config.yaml
head_dim: 128
norm: "rmsnorm"
norm_place: "pre"
positions: "rope"
attn_scale: 0.0884
init: "trunc"
learning_rate: 0.0127
warmup_steps: 200
decay_fraction: 1.0
final_lr_fraction: 0.05
max_seq_len: 1024
dataset: "wikipedia_en"
MLP neurons of a small language model. Each row is named by its layer, matrix (gate and up: input weights; down: output weights) and neuron, and shows model dimensions 0-255. Each number is 500 + 25 x the weight over its row's rms, rounded and kept within 0 to 999. Numbers have three digits each. A neuron's up and down rows have the sign that makes its largest values positive.
After each neuron's rows, "fires on" lists the tokens most often at its 100 highest values on Wikipedia text that the model never trained on. A number after a token or word is its count.

L3.gate188:502500500523481508475532532471522494462514496483537505551484511544500475450465531519502505472493471506492515490449588529513480493530468520523522499513504522512547498532468524489508510492499495529480511578532482544518527439472478536494505519502502501523504497532511475526474479511520511502533493536508535469462509527526506525462503485539519528483520508485486467531530481491525494437534524521531538495475484505480496520495531499492479536497453477532454536523525538475492527494496468465497503492508531435535547527457488458488463537483527479529480478522475475499519479477493462497504460486510481487505534495512507478476503480477494508511523501517484475538463497521502507509496497497492480475528464525493522508503456476520483461519540522487524479490498506525493516491479522
L3.up188:487516513441490511519477479479484486504491474522485494514524522508502511494492461470512504499480452447492444524438474491537478515484519514516506472516480492473493536495506481496479508508512522507455518504504453516506532517534498513503453505536522494479532534494558469515469462518530497521490455513471488501461518526518515507487518485463479514486482495478489495464484555497518492553482487520537515497505530477484506505544493493503496485489483510481489540517504511503451578555510453507507527505443522470531548492537518486449456510505523510505515499487488495502518515482506477504470497489507434501498506490476475537527470474524484504506480485543504530546485543545482514486452502498499484516538470488494508505510489514549505492490529503501509554463504507527476508537545553
L3.down188:503506480453480488513496538480505474524496504498481509516444506480515497515495503533521498528483471474448434489491450530471483440470512460493517468541520496470508493490522489496490469538503476559493504484515461510495524465519530474461509509517491476477498519481516497512514466517503525540525450541490480502513557528513482462483530501491465530547529489492478508458486534494500493514503500501510535523504511498512519525534478527489531492515514443510503557509490506541512518486512486518506526524486478494520529506539528462448488501519523529520476531456536473534495524479528457522465516487500455446506503479487530502515461519491478481495467476516493502518539496501477473485460512456497513528527523534493481519505461520502468482480513509451526533522515524510500503561506539
fires on: ":" 57, " |" 5, " →" 4, " 2005" 4

L2.gate458:488473476533521537505516497489473500517476526505512499504500499509495465499550485494496556438510501499523462465530466495489532524500564495486533477543524537495504477532532522462480561484461505490508471477506484473484531508504506509496467510520533492522514473505495513550519518557469508477520485494489537501496472478513464521511474514487496515465522479484495518545488508529502466476539512509495512493501456503486552500517523470476460529534469484470451535498493533527504522479525499506530481508471520490472473479526507490512492503487460457513520492472483510490569532517456497456542488534510510506527449484519529496566505505518479537548500468522479518466500503488505484491487547487503432485494497493525526504496505478481530472471520499491486527491532481507476527487522444
L2.up458:477534488491486481515538483456493520479474538501519506532460549515496453487498492503496515513466456482525457488475487523553527529512521462510534481502522475487466526576512461491532486538499488497477503480483517517469498509463550479457458517474509492477508507483507519496462463496516467500501457495511473505504482461542466513466529524509555502489455463506466499481497505509492486552523546453503488506493507512497477495490513495511530482501491502476519524503491498484548479491537524522528465529494550516546498494513487513504515514492493483490508493535546551512504514502502528470503479517533533540479488518537506502479497462502445495572521499519497545525491488530517464506461551501497537481479532471502476481512535494496491533512502492476523518466512463468472485529519497
L2.down458:489541532470501480516490460482517526477503504489531483508444510487556475505476513512511492541451494490508474517461521502528481521500480467516513523463502469485461512542481486539514445547507472499459522494487490529519478525467504506496483523492448509500505539459518491465509485477541449502498483512506495487493504467505479519490528529532544482515448489532501505476512498489469524523458507483512485493527549494512446497486501469524553475460511535499533503492509447472527492494488486528494515503510518506540533504471493509506507496523525515507482526536517497544443499516534510518493527535536495519473529492474469504447474442489495504482501550546490501539499512516496520515486482518511510522467482475491479522499518524514484562526518483509502497507477480460522453516518572
fires on: "d" 63, "an" 7, "nd" 7, "st" 5

L2.gate109:494520487490556518501536518480504478481493502483473501531544484486509495502480459470523549453489491467523437471515517498542511516500496490489491453534491489505491492520490456513503534500480483480486486511481520480489527556458539494546491525535503502507493524515516498508530509519508534499483507477497529490500504516535489513506462496500471514482492514506534492537464480503502509469468481477451525476496505501517474474494541517502521506487485488475487491528480473495478511486505493504522482498528515527466491500544523524517498469525502529510468533487477471477508520457476493509512455479467525518525501532535449522517460509481539484561474542479535466500538486501559513486502530516469517519533463503491466501486597470488522500449540493466485512496511486466524465438538457
L2.up109:477501495480506490469490549507535515499513511511502518559469471462519513490511532488537491477507492487518456494530514483493518498495503491491476493493488527509475501518505493475545509485481503512548493525461512468513484492496560494489504527528515489475490512499511510487478536492542449472461509495494552520523504506484513518485492518484504508426462558499463522502495480520510482552505480475506503492478469506517488539438462548465548493496518469541477517495528498534533506470499462502452519489492512492525477535497506508515488457509509515578503502486551478485504443530513492514500522524503530526497456537527517528445475463516499550514528507483526513508500539486519498486458530499475518469522508514494512466500515510467461498539460480536492548500496535493478528484527464
L2.down109:506476499481460486477463504505505514531524539542518495535444509509506509504512538509523458535496480523537494515502495504487508506492507494519498534512492509481471479516510491472504491501514508517516490532470537477507484501510504504454496505515493480478503491484521483473463523464551461507531491506497532512488452482477515528512502482502547475432483514483474508494523467517487483544516456527515490515513494507524496526493464501473513465488538486515513508503502508508535484489523439521489509489482555482516472537465442493524495533513521517514513474468531517512483478559495481461481544553520523555483463503473547496452472513523472531466551462504509553505463529471509494497477545501510470451462525520519537518534499498476483515517480490566502520504494543503482523465498532
fires on: "d" 88, "nt" 12

L2.gate111:485481526482516502495523516521505510515528523474517515476550459525524498555503511502451524474563505501464454504468468510476536486508538507475477472528516502539513519489478494510521552500521473473500514493525506486519503472459496509502502481532489493504523492505532486531481510524513461451524526447519477459464530449505498512524468540485481510508563492499497475505465512485478555466479512487445537495450526479488502480489507526497518455468499540505502505531488505541457491533484495524478560485441503522514501466544492487490477520486447475491499510461473508466528482504508465457484532509530502544495472484499515515521497512497506491484504535494520540487462498487496515523488481480469494526531542530529533492494500479464481513540538519510468488495522494487530522496511474
L2.up111:456448523463478484512502520484519506508479502522491499512532501436479455487517497492505490554553489512496467508488516509466492490564457506454460516499481527468496513518480526505493504512508449510511508535517506513526506499532510491469501515476503503489470530513548505479495494515512511429497480510478505488485471493493519490514495512525469521454499553524464537513476485446504482468515512535532511515481481501473467504539486550535483510487489501498492538569522520544476528465483508517493532517508514515480512501531478477481502499496495498505511524459527579496458498495543500490529515497497509536514486513517488516471510503523533517512501509493473516464483503488515534501580519475442471509537507473552519485494510495498527505553465534498489527508478534501546486514524517
L2.down111:478459509487492470492501517492528510517508481523490496520505496446494429464495500506504493553503471510493481516486509505473486489542472479479457517506486501469478506506483525479499494494500466525506518535509496511531538467516486486472509529488488491492476529523563489498512486512521506461505467561469511492483478482485502489505504496546484500453500550534479561501484500461484463482510536554542475484466486508488480504541498535532494501483496491518480550571512522522480528494468483515510509545518499523469523498551481509495505497516515478491536522481501567522464528503541525449504505533500507522532510498510482502452507478524539525505477512487480515489500514464539524495554515480435482509530506489553512473506535489501522487534457540492512527495467501512528473522535515
fires on: "ly" 41, "ing" 13, "h" 6, "d" 6, "aw" 5

L2.gate353:530480500494481507496522478516482511522474498491473512484483559488474493528475519456474490522494466515481497497515484457549553465511465517466519453484494480504509484521481512517478497486514494490505476491508477505501460530493513454545476480567472531454498499494502480505479523508457476522483492474500518454511523488509501450543498527509533495550547534506520517503482524512519514567497447462485501488477464490565483517513471512496527493494500541506504472490509500480493488496500514512515488492492497495491477467485547525484472482502505523501505535480486502489497531525530495487460505503495513493529511447486495524501468464526528480446441509472535528536503449505506489482492506500448517508477510512558483499481500445534526523543463529484566523494541504483479524519492475
L2.up353:496498506514486550529507526506477486494463508512524528493518513469523511509453502498496478536517539485509532512513495478531582506470500500496441482485509506485552514493499507525485515526559460525521504499465497510476480478507510472500461514521460529489471492488479466509494557507521427527507499500431498472511495506488439489543498560507528517529507532579500471464462514503561500516485513519440527465500530481541516467515525472534526483474480496516535488493474513516445494485492479490520475528473541536480498510558525529484524494471500523474502525520481497508507516476505487506497471486524493526519494508485489506513539491509488515471547504511522493523550514520489510487530527515492495511514522494490529490493488480504528484521523516474544510482507498519486470517517463
L2.down353:518472533488477489510510465522475533521466517490483467530485518478458510530467503485470497552458439503525530477506477435567494514474483498502496466450517470487507502522534520531499463482499534521490431528490483465511504509461524472554509511570484516491504508511495491505519510483476487510511505486466544495475545479505490473490492497514486552527532491492490501501500484490527505550490460447496545544497483499525494494518472511504516494494516536503483483504508497497451518497469502506527499534520502504495501491468483503447502490486474533532513508484496524485504492485523521441481540506495518483549504442494465485507485460513516464486486489474506503508543460499501473532456502518471515497509523509551472485500532483469571463541500511483537482489511501480490503516505494
fires on: ":" 90, " -" 10

L3.gate373:519542521484506487530522482485466529469501518475473530504530519448490533532477501504514503457479528482498434490475450514509472530508496516494465468557501495491505489529496468502519460478534492500506508487524523488514497489488502487510473543515504503481480503482511491514490510484467462496518514549466530518498485441518480527525481532549539507454508496497475508459501510517478510513494516475530502509490493488531511491528516464480474494496497495486450502519479451491484469512476511533567508480470548484469549487506456438534455466517479493501490513518479499528557490482486509460527441513491483529538483538516500483493508475515538519526448526525539492521510515489531475483466497504503484516496497489475530555508470506505478502476551472507486511482514469525496483477545458
L3.up373:502470493465497468471502487501480505518513519508478484544488510496501510533487496489496506473495476499505464459488494498562481451506531541504486498515508538496505483475507484462512462489533517474557473494473538517514491483514494509536466461487517446500500505486487510504517480504510537492474486515493513495496462485487515483506504499529525506423489445461518500463540486523486529530475521466532472470489518543488468506433481477464516498530467517501518505497476484512515519487513500519560473489491521496521560512506508537543510481542511525499504530514504503499482452498457498490508483478526474517520469520467520510525461423544533489476520508494489509526541528516489505450527573519504493516474534480495527516531489517491537516500504506514451503446479473512457513527511499
L3.down373:477485519488505491456453457458511507488531526519478467547490500505495463480527504483495502499469483511520521482501507532512488442490544478483513511480557551491501487494502500452518457487475503454503472541458498513515502490514494482534486487468484465497451512485507479464496497510531488504500533505495496504498482520497504515497512492513492494425523460480486470498522497490473541474489500491493478454495509556486468523517509491473523494510456556468543511470483494468505532469483485504530496505486509492527472519506504523496533498499489502508474500515520478492516506571480510515551508500502506545476455485468500494486421438513502464480518497517489523529528542495459503500509512510481483508449540514483512507530520521461516550494479513569520495486463466465479509525506535
fires on: "d" 49, "s" 22, "r" 14, "n" 6

L3.gate84:493484454526524496495503462489548488509484540497504524499486493513522492536476504502467513510541449499459506492500512491531531450565491520485454513479511508534488514508466461486516556486527495499526499514497492488463495456493532486502488458491518512484482503504482522496506522535530542505526479466505493469516499558480547527501508535473478508508514497491515497465505456520507572502524494528473483542539499473496498530506485512478527499469483519518515478513526507494484485495523505512513499498561498482507489507506517512513496428514490467480524524526479492463499496504472484528454501483477507482504488513505569505540468454486529467496484543515518470503503562531484541522522495515481511498560442454521531473509468501421511509502465485489506478504519504471488469478500492
L3.up84:540469474526470504479488506510509527505537481495518471533513515518468486486500488490527497557534472503515495546461478520501522503456539519541498505508501491475543532506483556501483476494532516518479506522513501472492532514513513499492489530517488490523480466500523501497480439473519519502473472499480476523460478515477467495510510522458518508487493480508510571520484478505521496497520523479557480489480515539536519541477502512488535499497505528501489529506536496536512498489506487481503514508462483473475513486527529510467517535456530480550454493515499469527487482476523474513471554493507422490510469541487494505474527507503459498493522482525517492530524491529519467500507474481536477496487534536529482497450516475493477511528530508538502563445507515502470440556469515
L3.down84:505517507481460494509477515515523538499532461525503480482470534510477516466495513481528496528490517505565502502495519510490505527436512497513563500497491485449537515522525564506478456502515523496484501506510508469506483512522490467485503514519477492541522478491530496484484486456481492516455474500501528512462453481528466483547483507500530502481518489491499534538474492457538495518451505487564511480463478502501479485504516469479502485517501544459450522520502498508517547481504529486470495526446461509513530512467510502464504520465498486527453482508483489516484503488494504490501529496529459487514470509509488509478513508525472504471514447509510500506557472483512453530484504477522504519446547524502495570488511502545533518503555476522518544488485476496518505541503522
fires on: " of" 81, ":" 5, " from" 4

L5.gate13:529509469472474508517515500495519491481520519458506505520492462559516515494465539519482512468507446497496470494494530522515546508485460470439508477432483508514451506509481529456494501514503459498454530484519520510463470521506492509501471543513486526482507585544477492469497450511523509464493470503496487471534496507483542543529493486516500496556507500531480535483518506514530530509529488472502480506474477498502498503493498504515516513482515480484491507500504498514478460485492481505487457544529511519463567563468490499489447499509523487486445505470460521452505473488504463521466474501522512496459488496518501502481484492523509480519506524487490505509510498509475500507505492496532503526523500498491512454460523502498482523518463524532476540553535456467511509482464534
L5.up13:508497497517473513531468502501470472511500497480491477462463517508484516500516472469511477474515509502522481488531502526483519520510496507485529572505473535485511498504489506517497446529487504477507483501535481465491512503534480521455498468521522513508512488500517478507489485505494503513500552543534515502520466484515526473465511503498518461465439523465511532528466497498508529494526518537522478474567486493539534524493483498493477456480483525495534520473522519484500474438490576491491479513554509478498484467497514507509481512505502477515543526491530519459490508493488484481499547459492474538513491505513517482518504519497516471530514500519485534463513527505465528517513510497563448552530525490539450524517516517471498474499489471548510544495477568522493521447514457
L5.down13:481529510453470507514473494523471487499513491521504463510506521556537490508493535502509558518500560517499506507480476542491492543474520466509483550532472535520476461486523495512508535479481534501531473490482505459503493517478523489453540454521497525494482486449544538550505513497483511497497517507469529509497510449534470486482515539486484498507485518456521513526476461478491484524474481478506492455506518485483526497524529489495501515556547503511517518466506538510537525475495584502487511512490494447508516471512489504503562443496527479500546503494516524515487488487486506512484514477487467501536468533483495510516505495472442499474501513466504512509534512482528482548502548483489456497482517492549509514510512501458504512476522491500519496501494544471483503542520527
fires on: "=" 34, " as" 18, " of" 11, "\n" 6, " =" 5, "vi" 4